python train.py --n_layer=9 --d_model=448 --n_head=7 --n_kv_head=1 --head_dim=64 --d_mlp=1792 --vocab_size=32000 --activation="swiglu" --norm="rmsnorm" --norm_place="pre" --norm_eps=1e-06 --positions="rope" --rope_base=10000.0 --rope_fraction=0.75 --qk_norm=false --attn_scale=0.125 --bias="none" --tie_embeddings=false --parallel_block=false --init="uniform" --init_std_qkv=0.0296 --init_std_o=0.0296 --init_std_up=0.0296 --init_std_down=0.0 --optimizer="adamw" --lr=0.000827 --beta1=0.9 --beta2=0.99 --weight_decay=0.23 --lr_head=0.00473 --warmup_steps=279 --schedule="wsd" --decay_fraction=1.0 --decay_shape="linear" --final_lr_fraction=0.1 --batch_tokens=[65536, 131072, 196608] --seq_len=2048 --doc_mask=false --train_tokens=490900000 --steps=4118 --dataset="wikipedia_en"
MLP neurons of a small language model. Each row is named by its layer, matrix (down: output weights) and neuron, and shows model dimensions 112-239. Each number is 128 + 32 x the weight over its row's rms, rounded and kept within 0 to 255. A neuron's up and down rows have the sign that makes its largest values positive.
After each neuron's rows, "raises" lists the tokens whose logits its output raises most directly, leaving later layers aside.

L3.down327 [114  82 156 133 112  91 132 118 146 164 131 196  54 140 133 133 140 126 148 209 167 130 173 140 108  86 123 126 151 113 140 153 151 147 161 144 160  65 151 100 161 150  52 114 127 139 154  69 136 113 141 138 119 163 166 176 147 162 142 142 112 141  96 161  94  79 150 128  99  65 203 143 137 116 118 163 134 108 152 157 118 137 122 105 126 166 124  77 105 123 110 118 146 155 134 149 207 189 167 131 147 157  84 120 105 150 158 115 106 154 132 139 130 111 175 128 120 116 105  87 121  98 126 138  72  57 126 122]
raises: "s", "si", "sley", "nie", "se"

L2.down1443 [148 110 129 140 139 160 135  74  51 149 135 147  63  59  66 126  92 142 162 209 157  81 124 136 141 128 117 112 131 130 109 124 112 176 148 105 203 126 149  93 129 107 128 108  84  65 114 106 129 138 180 122 150 104 162 179 121 133  99 143 132 128 164 119 100 106 157  72 102 110 229  78 113 162 130 113 141 107 109 175 113 147 156 102 152  94 112  83 106  75 118 140 132  94 118 123 204 120 150 168 159 131 136  93 181  96 161  73 106 149  94  98 159  93 116 103  64 168 136 122 129  90 114 173  43 110 104 140]
raises: "s", "si", "ning", "sar", "nin"

L2.down1653 [182 153 117  72 101 104 134 164 192 104 101 113  98  92 146 118 223 156  37 100 148 193 166 121 178 132 144  93 147 121 108 111 126 125 115  84  95 160 113 140 131 141  94 108  94  71 102 150 123 109 127 179 139 113  91 115  70 143 137 173  35 139 127 126 139  20 119 136 145 130 151  96  66 156 136  80 120 184  86 105 135 101  75 120  69  78 128 141 145 112 140 111 108  95  90 131 139 126 146  98  77 137 144 107 154 146 128 115 204 148 177 129 140 118 184  86 122 131 120  88 126 142 114 162 134 149  81 138]
raises: "rate", "face", "rus", "based", "TPE"

L2.down942 [124 141 117  81  91 120 139 193 115 154 197 148 109  78  93 108  67 161 108 145 147 112  99 138 155  73 119 159 162 188 161  65  90 134  82 104 116  75  63 130 169 119 137 146  92 102 117 132 114 143 146  84  89 123 148 122 127 142 118  41 147 184 155 105 108 133 143 196 130 119 111 125 124 147 182 111 126 108  69  82 191 134  72  88 122 164  97 113 103 145 160  83  92 142 163 151 136 128 120  86 132 163 185 112 188 116  70 135  78 125 120 208 179 118 137 145  61 183 173 166  95  81 148 145 207 147 246 157]
raises: "ment", "ret", "ments", " doors", "down"

L2.down1188 [106 160  79 142 165 145 148 156 183 147 203 181 133 133 139 152 128 187 106 112 102 183  93 146 177 148 144 153 112 169 131 149 110 155 110 138 158 119 135 122 136  97 103 123 185 133 120 103 154 125 101 141 101 118 144 122  93  94 124 106 195 106 116 137 157 180 112 185 142 116  90 154 142 128 128 146 182 120  91 128 154 124 158 118 156 150 127 134 122  97 102 140  99  49 101  40 189  92 156 192 100 156 134 100 164  59 127  82 146 126 136  75 124 102 103 107  87 158 140 108  65  85 104  65 162 109 136 114]
raises: "07", "28", "26", "27", "70"

L3.down1224 [150 150 123 113 154 142  99 148 143 157 104  94 119 132 111 145  99 140 152 132 119 111 174 120 106 138 121 152  88 136 144 119 146 112 120 159 154 120 120 156 138 181 197 129  78 120 128 124 156  81 153 111 114  88 127  90 114 109 162 141 112  94  87  85 107  99 181 128 112 116 129 113  81 166 174 138 143 125 154 144 139 154 104  71 142  92 201  80 132 125 135 120 224 132 148 129  76 122 139 126 145  85 118 155 189 110 164 177 147 159 126 125 115 174 122  74 164 109 101 190 172 116 101 167 152  95 158  87]
raises: "ed", "ing", "lock", "ruc", "red"

L3.down460 [138  94 170 143 118 107 147 111 113 131 169 134  99 144 124 154 115 183 191 183 104 133 117 165  95  77 141 151 120 146 114 152  86  97 131 154  92  76  90 168 158 124 150 122 152 129 159 124 126 136 117  77 114 149 119  83 113 110 113 159 199 100  90  96 121 206 113  97 159 190 162 140 151 155 191 155 109 134 131 106 120  98 188 193 125 134  65 119 151 171 124  99 168  90  58 151 116 142  75 139  74 104 152 133 139 113 130  46 142 107 114 131 139 191 138  92  85 177 143 109 151  55 123  19 154 108  71 162]
raises: "33", "35", "38", "26", "31"

L3.down1206 [129 131 156 149  98 127 101 136 139 174 126 151 141 110 101 105 151 144  75 134 114 124  53  94  72  84 146 149 111 152 104  90  97 126 148  92 154 123 102 140 114 102 121 105 116 107 134  92 149 154 101 133 201 117  72 143 175 123 101 134  91 156 194  61 142 159 150 145  80  74  79 158  93 104 143 160 111  98 157 130 126  85 189 133 171 105 103  90  94 127 167 100 123 125 167 122 142 190 115 168 134 141 117 137  82 132 204 188 115 115 155  76 111 120  97 201 124 148  89 172 121 140 177  98 139 148 125 125]
raises: "s", "ities", "ed", "ut", "ura"

L2.down1069 [141 140 165 148 170 191  93 177 100 119 158 139 119 110 114 151 122 142 124 117  57 107 101  68 102 124 128 105 109 105 109 138 115 172 126 121 131 144  84  93 182 158 101  92 153 157 195 138 166 120 157 150 152 154  99  94 152 106 140 141 153 183 143 148 162  92 125 103 220 140  59 158 116 106 131  90 109  65 113  84 152 154 112 110 137 102  59 114 132 101  99 109 138  87 134 129 101 125  83  89 183 139 152 144 115 134  89  34 179 159 133 145 187 173 146  95 171 133 171 163 172 198 171 107  90 188 137 107]
raises: "ed", "ion", "ors", "ing", "es"

L2.down826 [121 136 129 126 122 172 126 101  77 131 115 156 161 150 105 122 145  59 213 166 150 213 103 129  79  75 133 167 119 130  99 142 136 149 141 141 121 143 130 130 162  94  91  90  71 159 107 135 164 110 119 108  91  94 151 130 118  99 157 147 158 109 116  93 142 124  95 100 163 127  82 112 117 147  90  69 117 105 103  80 142 135 120 132 144 167 155 108 145 124  86 165 127 190 140  87  89 133 106 138 156 146 129 127  97 135 126 129 118 132 139 133  99 136 130 165 123 149 185 146 149 159 125  44 173 164 154 116]
raises: "ties", "ty", " she", "son", "ence"